config.yaml
num_hidden_layers: 12
hidden_act: "swiglu"
init: "uniform"
learning_rate: 0.00136
MLP neurons of a small language model. Each row is named by its layer, matrix (gate and up: input weights; down: output weights) and neuron, and shows model dimensions 128-223. Each number is 500 + 50 x the weight over its row's rms, rounded and kept within 0 to 999. Numbers have three digits each. A neuron's up and down rows have the sign that makes its largest values positive.
A block is one neuron, or neurons of one layer that tend to fire together. Before each block is what it responds to, as a language model described it from the Wikipedia text at the highest values.

Responds to: Head nouns of phrases. Head nouns that close a noun phrase, often people or roles (leaders, opponent, widow, Member, Actor), plus the line break after "= Title =" headings.
L3.gate543:490448489483534504584517496484433564466455514480502570470438456479457508557590517475495465484405473525544473504500547580534501563522440506479455430483605542459609413445485441481528494572474587564472631464542542506644528470524416470585400537571403546537459497465467449479492420554569398496
L3.up543:544568440449543544470546421467474504523436563434449553494492564511475485555643541508489574395417494482579531521450518577424645483447505446471415465543501537479483447469537546527431460456535596542528508546546527614528477486529496455519503497477469548514521406504554488484476406537533541643
L3.down543:506557374518465531503527469564415467505529498516455584495484673550481445490647539512482496497456495580560447445501487575429642498491533518456484499566486492504421506533500488532434507399482535544612509557508531520579408506455446481541578506497466435564362387493513515480459422528470561509

Responds to: Main finite verbs. Main verbs right after the subject, mostly past tense (whole words or -ed endings), in biographies and histories: received, accompanied, opened, debuted.
L7.gate49:498525392454547494546514529512471521455540514491412607503466594497548377481547469484472455486511504445473498512484558645504533498427482473505473428462500495527516484498540461493538485583569493495540522492440564563469480532439523377486483495504465521459470521548567473385513570484467528514
L7.up49:430578510466536468390504537579566610481544450462369501529513589576464468406465575443525495436561453626523521403426508569443555472470542479442469525558474540472453378464510513547483565411483406517531563494503548483459550548437532532449467544477493451566471522535574467422503430479491523506
L7.down49:554535442474500525484465387415469352498499542519518478486494432485457502522521423619523519549539533464462491543559526523459492540471455464552469474489541473499496487471399488509543391567514553526376471573470514509514478398498543409533509386508496489466506473477432571624514579491556531487
L7.gate194:527582500433474561586474453520466592495465518480459418519469494491446530488445470464440461564498481475393467497517562567425549579457446532559507509437507503541496517522540473514505397529551464582463559480532601533555520451567523462430481453576483583501473488534492499506527498501576521468
L7.up194:460473510439433512525545428465531455500477544498506465439502502503510487547494394578469495490549523384499521619601449618570625552449492460485580429505503454483515555504505510518522442563580524459494525467525479558548533450577513471505588451507524497397466513489471485516531360600501489481
L7.down194:544498542524516516442511583454451444510606527535541473567528464454493518524432593496576486535463501525467505473453545493489411372513503509571431524450493387488540479469509505506517633537455550448404407533435482483506473617427476537553442526420542498617379467504571461454455583452409517526
L7.gate203:495512459515595509625430495424529633521497565534413515442584485446495495498517456506468450400515515539454454560421548428478449482489433448457453514511581521452489500498446426522543447539539470457456459499560559485397495520510565461517365432476524468498562473513492525419458583555568464555
L7.up203:417475488622606432449486527487488546484533506480526538401557482378465443525560579500458476504577550524468459514451593440493380535480534472506492526467556482476493421539468502525590530530542451560476465485453533529508480594510614436401438493492511419483506527535483514409532579514523514622
L7.down203:549578446416476497544568428536558573534426536468388528502536527567459501483494469478490557557441434496396547564469403536567505516558454480457472519471536559474472491523475467490542531426529513479351542554602480464499431512370515523520598461513501425476477457445460558527483476465527508507
L7.gate375:433518460517406471507501517499500527477496568474424515409554466480526481451415496474536576434586519493458415480593482487494486594474484385413386555472398571446416501552470494560464476552552500483474433449489510535443613500491500521497490532366487529476520430419456461437451381481508499581
L7.up375:516552508432435522451530450588486473487556519540475401562490534510473403460607553486538482488503497568432509466487537515519527447554458574495594498444542517545525441503455483534430451522489497545467497500541508504480518469517491393504616519486612520565493528458549486602504540450530487511
L7.down375:580485457535570462531443571380535473536546536568564524522493507422566505586582493463540490550418514472515525557517517490456512406498542570485566386494561419480589508519464442514570548508488534499362406459498420482607483447523632497504550531547445479512506531585570510510498583493519469553

Responds to: Reporting and attributive verbs. Mostly past participles or verbs that report, describe or label something, often before as/that/by, such as noted, described, known, cited, established; sometimes unrelated word pieces like BS.
L2.gate13:568610536506465442489455499478436501435463514477461541512511427516502455486545461461487537533526587543495427444487544463523457473508538539462487471463508530437538470498496449490514582479587537499489558541409502420485428530553505479482472492533551468500439369488550359507475470551499428526
L2.up13:517479472516541549412451545550423552510528503572502479487483499564480452369588480473448476466489495471492519517487508557437439489575511488418458473531502501467456519420487507518602549539504459426510471442444485495521527555460566448419463551503540369608525472464409479504584473493639526542
L2.down13:530580443479477460510458505522406500594448532564463445392493404547500452406487481553459534466495510446532510564519492487489528562485601491510533519487504476449524505496488516476539636536506505571544598418445482420601496553563520441550530569517572447480478466399501432466544520459447532571
L2.gate104:469509596474544468469479530539530506457487560565504479493616571512509542466487571509550594446523513496489446468398562544524466492524485502505566509464566512489431474535512518563503469618431384403501559524543487470566418467536465508506545527565525548494501602529487507467502439548455467390
L2.up104:498457515486473593439485439556561422478498484501534454616534598473560526469411554464524487479587558469486516432505482568481425449490462479590480504507527538598447493511566540482431457426515514464498387483485436485459539524534511549572552426455579478497458553582560526533431545496415498532
L2.down104:525495415490445544482555458460459466572513454432496507525387452517465442520523481482422442508506540505488545514559433454462506475468540520537480502563420501483542547471464489429475501359591608588514443479454525535406564542503536490467458490414464484541478432468526466542465590464526539537
L2.gate359:554446514543515584387526499555516479459521476522543480552579543438571596421480463509478470454470603542551567472611467543541485484551556521513491540431548526572465551447440538488500496419435485459422512538506439470456477572579443501438476479526598374490536580441482474532535480536512466575
L2.up359:508536522570525543430567498564477556559503526635450501497589466563519612431510452502491523485515543502574479564486545540567455477572589583414572466463564489568409512518501479480521449533441487410517554598619527551460417480497498600400461541610535463504570535528484472487508497488527481590
L2.down359:517435459468488421526436498425558419440532481361513464509453504452467407518483558478518497479487477500447581431545460416445561518452462438559442525474462528464560527464484528497454536407542514544449447427395483426533562532517458432532511441404514454468485473472486522518512543541486528455
L2.gate557:610537470486481584526529440625541437455465531526550543509596505503468477461448418604476612454529518547543450477514553486527483515442505506528512524409538517488446585503486453391495565465579515652469523553482503518424540517535492540461542409455501442565466501526449452537433460476485477568
L2.up557:507553532447407491563510508559490524412457552597525499535510569456555584505543504575471497402544512509561511519496463494552531547419637496438521435464502481502492587512554475450492582533556479495516542525532504535450403395517421513409453471505577394559545531519505515553521446441503469493
L2.down557:493482494507627508414530408459566479591515508406553528549540445554521429568479564473502481573494512477514549511494476566533520514528471501602448550508551507582522470482527534461448487416450495493497434512434563453534536552424563437481521521479485540464486394500478417473458571467436569541

Responds to: Mid-word stem endings. Word-internal pieces that finish a stem before a suffix or inflection, such as "ers" in Transformers, "vision" in Provisions, "ology" in Palynology.
L3.gate496:510446544555556489496562590429453564469503598516504417527547524439529477604419424430471424513550556516455456546511574468494450482518477519554484479528504477476441496440478558450472431495470529510506475498415528410538536444482476471476474541570576465490500485574506551541481449506399543497
L3.up496:534464447440447581469583493637508416473543546541488491568570483521528455496552511452450570474481522558530549495438598501541541453454481515508618469561530541581482539507470475488417517501449485631492447500554376570463555405599457466617491445481426497535499519500448537513437596430505568481
L3.down496:476523487429481478471442385516592460541435366513489575522430494610476570470536593579583558482480422471528530443517404516507566535492493480445478455504480535449526466581478453548569550503556484515486521505575510532434440549447522479508512423447453495470475510441536444474553560474598435550

Responds to: City names and subject pronouns. City and place names, often in sports or results tables (Zagreb, Budapest, Beijing), plus mid-sentence subject pronouns such as who, they, he.
L2.gate255:487624469451526479441422500553432599516443446543560484568470475485488532440547481545480475489456551504599476574453523485475511612481473522573532466460485488508588538512613471518425489552530547515467458540438440460495563491501567487557447466569507469497481496505516502464421517462588494462
L2.up255:462585454460473449506573478464450599464466533540557541482476402550486507437538455567547456500468608455543498523539539402446464544477508596519539506465434525507585533538484384537533563551547512556471471574477486423453533487473547491517471456579455520492491515545392530496512528470523446462
L2.down255:544576528507568546410430517538475499553506429549570386617446535487555507464457501470461458508536514545566464577448536571501507553499477402593504440475471515493473489447604536511410495489455595489510423455468424518487588502524535500528506446504491460494509489477585468458418513469477545456
L2.gate415:456462566506560453512485509412479552511519555463578506458481497553511454361424506523456485634523399508470540519448483445543564475554566511428504467432393511422570465539465449562515482559513495487540448447454593425494470435518513558484454456520530530508432482502441476489487507539480444425
L2.up415:485448426510573494486426465538539458482549466517475478491573531513561627496466564469419489515548422517558535539437540457531545516521521500502536463504547516499510539564474528592503527468516487584474416385629466439524494481522475589506501514475593579450461493461546589391527530511476465481
L2.down415:542426438525541510475379464526564489548499439494498435494538519469580640498459555489503438496517506543549480488493524506518448557484489515476549496540550520546480538552482555569503553390497427555513435387594475448532571542513543587499552495514611543483461472498554583377495510552524463560
L2.gate491:537548494539508552476415643440585588523536479509547540496482505553570404480469489456501451564482378505498546609471460540549602479483544608507549615435428523468467490566475568483572476524482543558484546580509510389513579622388539456509518453532405434455525436494456507544453563645498497449
L2.up491:555561460489528536408447545460543549467576457518477599593481533574550431561463517395435489550507414496405552579564418495544523472442506566576541487501460536540472477614560493457495516426531452501509430443498523475524572615468581592588565444449532473409465499450397548461491551470543490409
L2.down491:510506524459533514440515411474424485444540519477450544562550539549501538508504518484470508445541532495434507432579501488489426475482506442535514385573552498540474486504516474482416561357491436473521414402492501621508462445582486583527475504461626515497438521511443525455506490395499479471
L2.gate549:529478569512485480428506487498480436416506469505524496488508524475416458595541462542482484600534465475517489508482486558583485602550643522517477528490472489423484469635458420492561530523520445595619501537505473449589434429450458524475469475537511598446419420495533565504490417566540473496
L2.up549:516487508476544486469480467524557496470503425455538494532530580381465546556567485504472488578552492465510468487505487468541487513425571563570514512493427481488491437581482447454487528494511474642540417498471495512516511436541487540497512451484506566494483517472558561400501556518522499498
L2.down549:512492453444590565506513489542569519534515487440485477621531551430528599474560521429469473487510551496566495444510477511529482449463496498646528474493462498562516464489527471428466561467475498558447452522509511512495519464509476532537523390488457578503563523529565517423455569458482480539

Responds to: Main predicate verbs. Verbs or verb stems starting a sentence's main predicate right after the subject, e.g. faced, debuted, plays, sent; also list field labels like Established, Died, Released.
L2.gate95:502465444497550506509528433479484561568503528515472424511506555504418504554516534425510434515441377588502467430579478471516431568550577615467543439543517458499499514483452484558557638485554581505577490516515447464562426504553532501512320471481474514561511440446476560589563492496541443525
L2.up95:574474542471513492489480442576536477490452491456486516546570484521514521554556532530527516489512533510529473543458632599498547490440502503522493531481577520483517555440523560446512549583499563389470592494526634507548531588539492513459455474524512435466480438435489522450473460590531455498
L2.down95:507442580389484449459532519488488524426452506495557562459441457567527500491531501540530541519531635385511468579476590492461499410473551546513416547401523580477462580450461466528427435587443529452529555535342574407556564559503509479423576503580501467401494543455503430396526503521499541452
L2.gate137:462485565558570514546474480491546515484524562506445589474502437482398454543547471458516396466467520517605494521565654575515545522528443524511516504519583461462505435496475405591542528409491580469495601499495563501592564516512470454512466564623422524563433495453481478441548464483554507504
L2.up137:502501495458551519512469517469548455537419497430465554514521477437531485509597446454458452528474554509453497470558527529450555448460442481497467519393540521566438462607539492492509467371525532542531526539438478496511447474593484466547441480572549605535476438461510495456511359526539570578
L2.down137:549517444443462511511514522470465431546439487441474517474509523444527531536655456510437449556486504477474504459512438478444535463420507551472519527452546543664504474587507479406452466491535508569522546538466466525478425439578434486511480441605524540433553522479526482536574419445511598485
L2.gate147:460509471473550475582515459519561505515475551497413581500508467436462488451431486437509519483452464467567514546542536583489468516358491547459462421465466541513567433529530450468420483441567603545524561505495528519480503515480487537503546525636572464513474493571480488483474607588503551572
L2.up147:543397415483577541515552473454526510532528417530470472555517552621548508443552495470471411568455539500504596571538466464512494434475502515541521441588574465556451406453491517500515425508568449556553416468494480473571548459534518502543530487489477513576397522522513558531465421543434533530
L2.down147:516464523515414516427496497472422482487561455531585458455491519562520490509602516575484467561532506558448534463435453427509544488563570469570536537551547449496408549457510558566533476570466463454529475453506479489549547486581487444470475459377381521527526466437517490518502395439503474456
L2.gate511:473505597510530559580572499535569552480537525407541540457519481433528555510534533454490561456442545470559547396494519493519521478570520600455448491585456433429488475520451429590534497469418384567532521452532546538475384552569417452625530487582502518513445560417502460450445397468520566507
L2.up511:536479487477484518588547522540455496541498535537505528486461516522490545449557537522525445538401482535509534510562534528482504481433491542468545518487559417503554416462466414603560507514484488495454592440541501500511535467513501397416489508490451570548439597406507447496450450541563517610
L2.down511:488453377480550422495483480553479493576451512482567443404479494442512546408577573535530453537501484576487541521446571555495473490522512518563530551506568442557582513489535405529502468473515563487571588505504488443559532379495537400451495531499542579520502549447552496599506479533406477543

Responds to: City and place names. Names of cities and other places in running text, mostly after in, the, or a comma, e.g. Toronto, Beijing, Memphis, -burg endings.
L3.gate233:495488516515551509432463524464375519480516452464566566454523483500534546512479509560511458563492468542630535456491518517472442567529529618568464507408492520462557516553511464504547511500495437494562562481584536451519497529449567462462527521505452482505525526469464519495475489572539477404
L3.up233:577462507427558543412497476460466508485519490434537459507581541465502556452454524459483386528526477527532465499513488491555500448470533592614589401377542531503544524591555547530492455527489484498461545527558504420504528447483536474481526506548448484445453520495499550443543513577501531405
L3.down233:565467579448470520494449457430615562495440549432485435609535532477558548441536452476495480424482472525494459482504529481568578438505527451546549424474564518543474488557606558453436490486491514538368484547505521524612507330553461511476479484578510532483445448522507553512523505531477547511

Responds to: Mid-word name fragments. Non-initial subword pieces inside proper names and titles, often in tables or lists, such as Mar-tha, Bro-th-ers, Jar-re-tt.
L7.gate211:522538569522437499484529466473536553477494505495554511465577502421478524489427514487530400511519564524371417497406489548559562494516489542462445549464517512461566487546453521598452520474577446569579441435542479481391456562471488513509448643514543459486552494501532508502464400539471431466
L7.up211:578521488555546432478436613525531549478510478474506534512456576541550540435490422471443540449540509542437500414442460557507475548510537483447538508495519532518582449505448501510496524409433505444515512555603360563440430485472455530504504579525527468499441464443547480415447465458454499495
L7.down211:520543427427548462519489569579510468484469521550462473499406465574493455466509446459456567449463454515448536494504487526475426493522579407411487473499489549499495444489431549525538589539373556436576673551459449555574493500539513569546541497367570461541459435483442531378524535487474529497
L7.gate260:550589466477523559466458570504476453518564488572492516566496463468629511432444550473556426567507499586523520441472457455531546520476548512553403505539615630585545464485491543466373485466491485478520547425563554526427451431487448571538510574556540497505529422514458470471498461511505542648
L7.up260:521573628455624508507481485473567476502499547459563485543536499519475512410552509489503541429491420505551464568461519533420511433513593456524470525414581584480461414479549420552386467461589532538574554400622448516482433439456467489491514568601495448391433460456484515592548526446452417524
L7.down260:509428410512450526465491518545432514568509439525487508622471555519521500531481473536536472512514493519512496450512511477527508497521500495566547488555481532584515515508429574526538482525440516474417393583471442388567482629508490538573463443425544482562520543547565393449501455482493608456
L7.gate438:506536560523479503489410490543509588467402500508524460455495484439550560512481439521539485557542547526435451420383416512494537386577522535402521457550637497498476542445480496521442510491484411487481524546457413446531439595461466499539418487564485516472489360481548475446578505464586510460
L7.up438:508601478518490482547491504468538551551490538481510580466474537513475465590539523535470487426529499541500466497511507484465568490468493486577546510432524609450562399533553454552454527398558460525582510492622515431431453452474442519417460585570525497440609515493495433487393557525488418561
L7.down438:574536479523494419421563566552408511520572407636505507510470500520467462453514468525562443488586539522515500537521570507470425438517566527500563543558417466401486502490478477453569558565494510477551481577439411526483539479508392486580458487463491473477403465572472530487582451541423464485
L7.gate541:443509569563459448511454534550527484508470503524581606539502496421501496571420565462491463513517449540522426505436464477398457568515502577495466469501484463533472492445459505523426507483400562532533576456497430460504505505432469543488576571500505474545455551482538470496505515625504473456
L7.up541:492539485553498430425447504505550543509580461512529551540465488464566489489449531480577531577557519548541394532492538539445503534539620503460439466533488582463532521499445502534477495436395553531557482442504530477511415400489499548422504617491582564564460456537512500467493487457500543555
L7.down541:471435488536415495494525461482425526452497525470494519500429494447465500548524439503437517484508491455484562511489496462582525418482436525500589496533540494527499617588429456502524496539595448528353457430496499528512530465553539491489474395463462571442555523478516600619518409468539479472

Responds to: Clause-initial subject pronouns. Subject pronouns or relatives starting a new clause after a comma, period or conjunction in narrative prose, e.g. he, it, which, who.
L7.gate160:505561492563526442537465445529529504504538447452539423480536534449392531532555539521443469475524547548573472544490506547486499557508527558457473525584551522443569479445516452515492537446528531501493514493555565521520472450519508527506479534449446506497510606369444463518441477596509469465
L7.up160:495553510559552459583544528513582472523481549434411408493439483492553514436549424486523508521437495617465504537506513546591528466484440479492453496490483569470541531469484552456440399475573520441511528500620567470523499387506537505498476468559597472480524495432492575530461530445510511557
L7.down160:473538508494484467507519429498486445444559516479507590610569535491512462525552563554564549589456530548493450579493418460438519496418464589532454563454576517571545483480585394430498508548480543471493453485467473534501531451505506515547469562597412535529428527425507426509442495578490561495
L7.gate457:590575595468369501528469525397422595445378542529471539429558576501574489421504467593508502488448491509591495540409465420488504509478522440486476475501450527480542483493464569490486491556541563531528471480548512527519511544565542449471439480532464487481578427459424498580537410455549442554
L7.up457:503604488500557484628537499584476448472502537510552615504602495473519436467562523492506454397478536502502488538480530513527557545533514504490536454435569596497529486556501436513480551389461465517467550418540476579506490480495443520532492479486429541441424498491475498412432438494501543359
L7.down457:512463540434448535528503526461510559497459506473486526569491466492477548415511576476586530546416573460433483464495482538436510551515511507513516460477508521597605542493503527492534490414465538575376543403575570530560530461501551468446517500529450500558577449492536482572512574540495460613
L7.gate483:517574477564493509541547520520543494532466564453444446456542490561443492537383487442401502521521472460446482520557516525486457610486416464380411533456510586465426477604530455567435436557567484491508505494540486426403532534522460514463511578448506549488545515480497566460385482518536520543
L7.up483:577542529460488541505519477540644432553425474478570488546504575444387446604491525456456386423423434546434511481527443558458462502488534495539519370530451557490575491539523587487473498598425577519547477471546533551495555491578517567398504586516528468512578481477456447487430462457433423506
L7.down483:499493487524590474462380531528543470573525573474623530531448502486476459523447483490546490469530492521476448529550539469474549502474559513494569477396543482609475470516542472455448505513568536626348398509529500529589497474489509538464557512526538445547526536491508455507512569498537401519
L7.gate539:528575474527434530476358498408386653531473527488491614432530415504511529507479419574538539507482549499507537512493519516512575470478463468414447522447519552460485440552564425486499487493538517512492552611552615431488499560459500399509414515570461491405499413531443517424593505430522485543
L7.up539:492486517489472462526421539434451596488471484440530583469482448523485543591492469522574521443437485462503565515465530437499510471398589476475506600446525478484458546511528542484473553443507530495438562602562572414449532512446448482506495423542445457385507454563455439524615508493472509472
L7.down539:407491502529529498526440545472523520526451576498537467603529524530440552474457517567586577444458496463519562516565503530497480560509522469434490475513474504588560515510511550452470482473448466531422520515538487526550502520525561593519559397472534623526502484563517531488560584519536480541

Responds to: Word-completing suffix pieces. Final subword pieces that finish a word already begun by earlier tokens, e.g. -er in bomber and golfer, decree, colonel, operational, fightback.
L7.gate259:534431489414533457454423467410536472514566550538471563426474436494496566471543532424503515502503463484549465455590463521477540459530467671463511443415519540487536508444465456489575457472590546584599535467509505481525521469543532444461476516610487467449454497488482454452522451475533479553
L7.up259:524390483446468498405430463476515526546578472589471527534477520416542513451606456455608457459523512467531560487487461519597553448464485572511499407445473525531543463412563436397463408458496596527515473510436484485509508492580511429506495498532455476463454466559506422498513472387469548520
L7.down259:454547537544458542467544536464429468509479502560478485703486545428526470551537416549593491456459541511526497432507558496563572506428480478538555510505450453597524426529565522453403412477476484500426518478477446557507483501544418420523518425517525473466480461516504530480483533453483526443
L7.gate479:453469513478523537563511413491410515522524526548529442527435459566502547473633456517476537428461447439457499548545470654528611462433505529497549481505435428468541553508535475472558524513556478557520532545550507487553495474606520432507452436527405547517443525603421511533549514431488519488
L7.up479:551534528430557477416412638510533522427542481479549476496529556495606563480545448511535454474482486588407491480407440471539498386596631506500411397513473435495567471534504578499451541525512463480542485530563498421580438548507471544556483494514516413552412498571565436443538490516504590460
L7.down479:487554503527492513577580336497434488520482517506498435555496495516405489478557556472507488482476563435535553527580529518487519557405487488496567515489478558592531571420507417476510486506506585481339482423473452628534496417514601452497488431484493570462582478526455498549503561540496361504
L7.gate499:435474507450502482482456513464439502546550619530475505446432487552560549432511518531507438501501474546509499379450448415491603499452475562475492440583461557460603472396521495527492498504579433433596563444479456420462468571580530490521532526513439459565470479511455503361515478391423552556
L7.up499:516432497514510574462453405472499481585536564493480503455512438474489498431468540473469433391595484528549533454419443535514533451446524467463520542469501466465475519418473501519518599526592505492565560441379523497507530463463474383495517491427384491522546623542475528445512540455383479470
L7.down499:540550545515471544511520452448473538464481479467480549566493542472581495625457448467444535471441535405350464543539525518469467488464461466448505512471525416551454509529445445445413452544454531482418452527450456572515421528453516510463601502584548521380479528489506433640439468586589475479
L7.gate529:519574434459470572578468526488551558581462578408432535430502519499505462524488495517549542426572404534448460547525459524556531582455454498365471401478410518481446500516414418539408490467535543425558447512448537453439465546501558528489478548546597535517558496569448463389501543386516485501
L7.up529:488463519356472522507487596393460572482428538587479492488464375485521576484631446533466443527415535530529506522466524510498533427508532552515469498484547498526482528439539432446557425526518574510527447410455505481536547456590486445524389522564466556522554538545504516531528458491478473483
L7.down529:507635392495480605508522348480475423521546532459456535582501502550484473635437538475496555529585467411482518469598542505495619452529446465466518496520447476516504502473515457550502495567535521483422446544525441470466501503562453445601489500473549475443494468532463463417547600353431488477

Responds to: Past-tense/participle verbs. Past-tense or past-participle transitive verbs right after a subject or auxiliary such as was or have, led by performed, then made, used, released, issued.
L3.gate298:495579418497485469444440564442445541431505463478430530459522502490508458508422530477504519498515476548518491398558471544451497500511508482477519573447477503402515436545460495567635564473508471565485513522456602518528385574452524461407414562530433491571470402508480428423449491438593427444
L3.up298:478506460454542477510513525443550509451506515492489485507461559509526471492464505445462439490552550554524479449589484589512405522493542496546476543522487507468539503549440536535633533512472518570512542535443501514512465514469559396408469459521524491522437442525532485472454517506562456483
L3.down298:578522415499546484512560503499504427451486486495490491468451475480491485449504532525453416495497588482480493542544534515527436532419592448551479498547504508465504492539473479498505549483463507563502571417446467488523504517506539428504533453495587503522382486515566542491459516466467552486

Responds to: Word-final suffix pieces. Final subword pieces that finish a split word, mostly -ated, -led, -ted and plural -ers, as in isolated, tripled, volunteers, shareholders.
L2.gate142:452438471456624515453462459555478424568520517429410424626546534484570513477469480497475412486521526565537540524580486572501562470464607503537516409474535504548511474502458529531463457415517514542508486529522514493421479509532553511592482461495601525512450464517566520466407524547445474584
L2.up142:487552404446571576442587414447460597544479514566402510447498567460466588484476408479529513537526443532554490521531444531505554466442558507395525471581478513437579467470486476580524522463544544603578538473550511451533479522476450465584519509556561488429517486553548465552497523492379431549
L2.down142:467427538518433448507453612577469344501486497492583483592502480527547392480482575579476450473498548515455515478493568464505457526514483466606503507458504522608453512491517556453481436508520500362382415498444431545423512476516502523460469431383495511553513556497492554431500491514583533523
L2.gate150:459467387472514556477387439553436515472529506471472467556439495554547518527615452516555463543418538545515545424503560445527527490513576478498455492537527490579516483516467512507480453481503554497516571521528562546635480451492532537496525523500432505464357512486535507480537546504587456476
L2.up150:551458556600526546491428538527511481543484472573551511529485512579499370524490526572540538472569442473467551574457429494530468418481533521514591624455581496506558504472426564491510576505514461441495466440536457552383516520422455516513537478442501473615505512513506629531498452586425412447
L2.down150:551533512532420398535563513448494512482484498472479553490583492423455549474496466483445545459492518485527465489497469486482554576465427486507472455459430539458510513505569473466559501552493500524328531504394440449486561536546484503442544420492507488463584462466437342489521517394507556483
L2.gate318:472493493553422394518470501506343597499505471583476518499585515505466477492483509562503474479551404523466411475483510472508448471593432534487508562426434395464510493484586472502507541570545477600526454458526554460578445417496523483459444549458453499543515474526495421546495563462508436460
L2.up318:456555527575519501496462636530511487499524496421502566492440534474544494470454546509456529472560418525492450456563484473469528601459582521561486562551563497535530499545628507497547452471501481584442509427453429452458382508413459424471517489468518524471472505535593468499507409559500486522
L2.down318:520542484545486544529526657555508457499562490411526553460437554525513501502493519510440564468523442493431515482540511512435526667486546536613493517590563461503484537540646498470507460488473485604604506391477439458467401529449461431479555529452546473501483526526639457497473450529484466508
L2.gate514:499483497491436478456469493427473618462471503510471453536515567399471488539547537535547567436525482507445425455436504522454511418482517450555579503560523468472494525474392572573432522467561501438457538572516509541492436446587505562462377460574491421585467504452492562548548559408618414501
L2.up514:522480470480551547504438448586507508451501474485607489572455487551497445491503496429547572512515427591482489597528565498499466402450497494525403484490531402588470441450481493552531446438510492525441495521501477429559543456591433452507481477425522370519458554518409435475517490472492452502
L2.down514:497453522508573470563510472582564422515527459498526527453492404600554506486442451479415426573483540467549521527575463501575504587485509513422405497434539544552469470492617471438593544561468520557508482457498505441542508553415497482485584475445485537421530528517539422446471480619402594494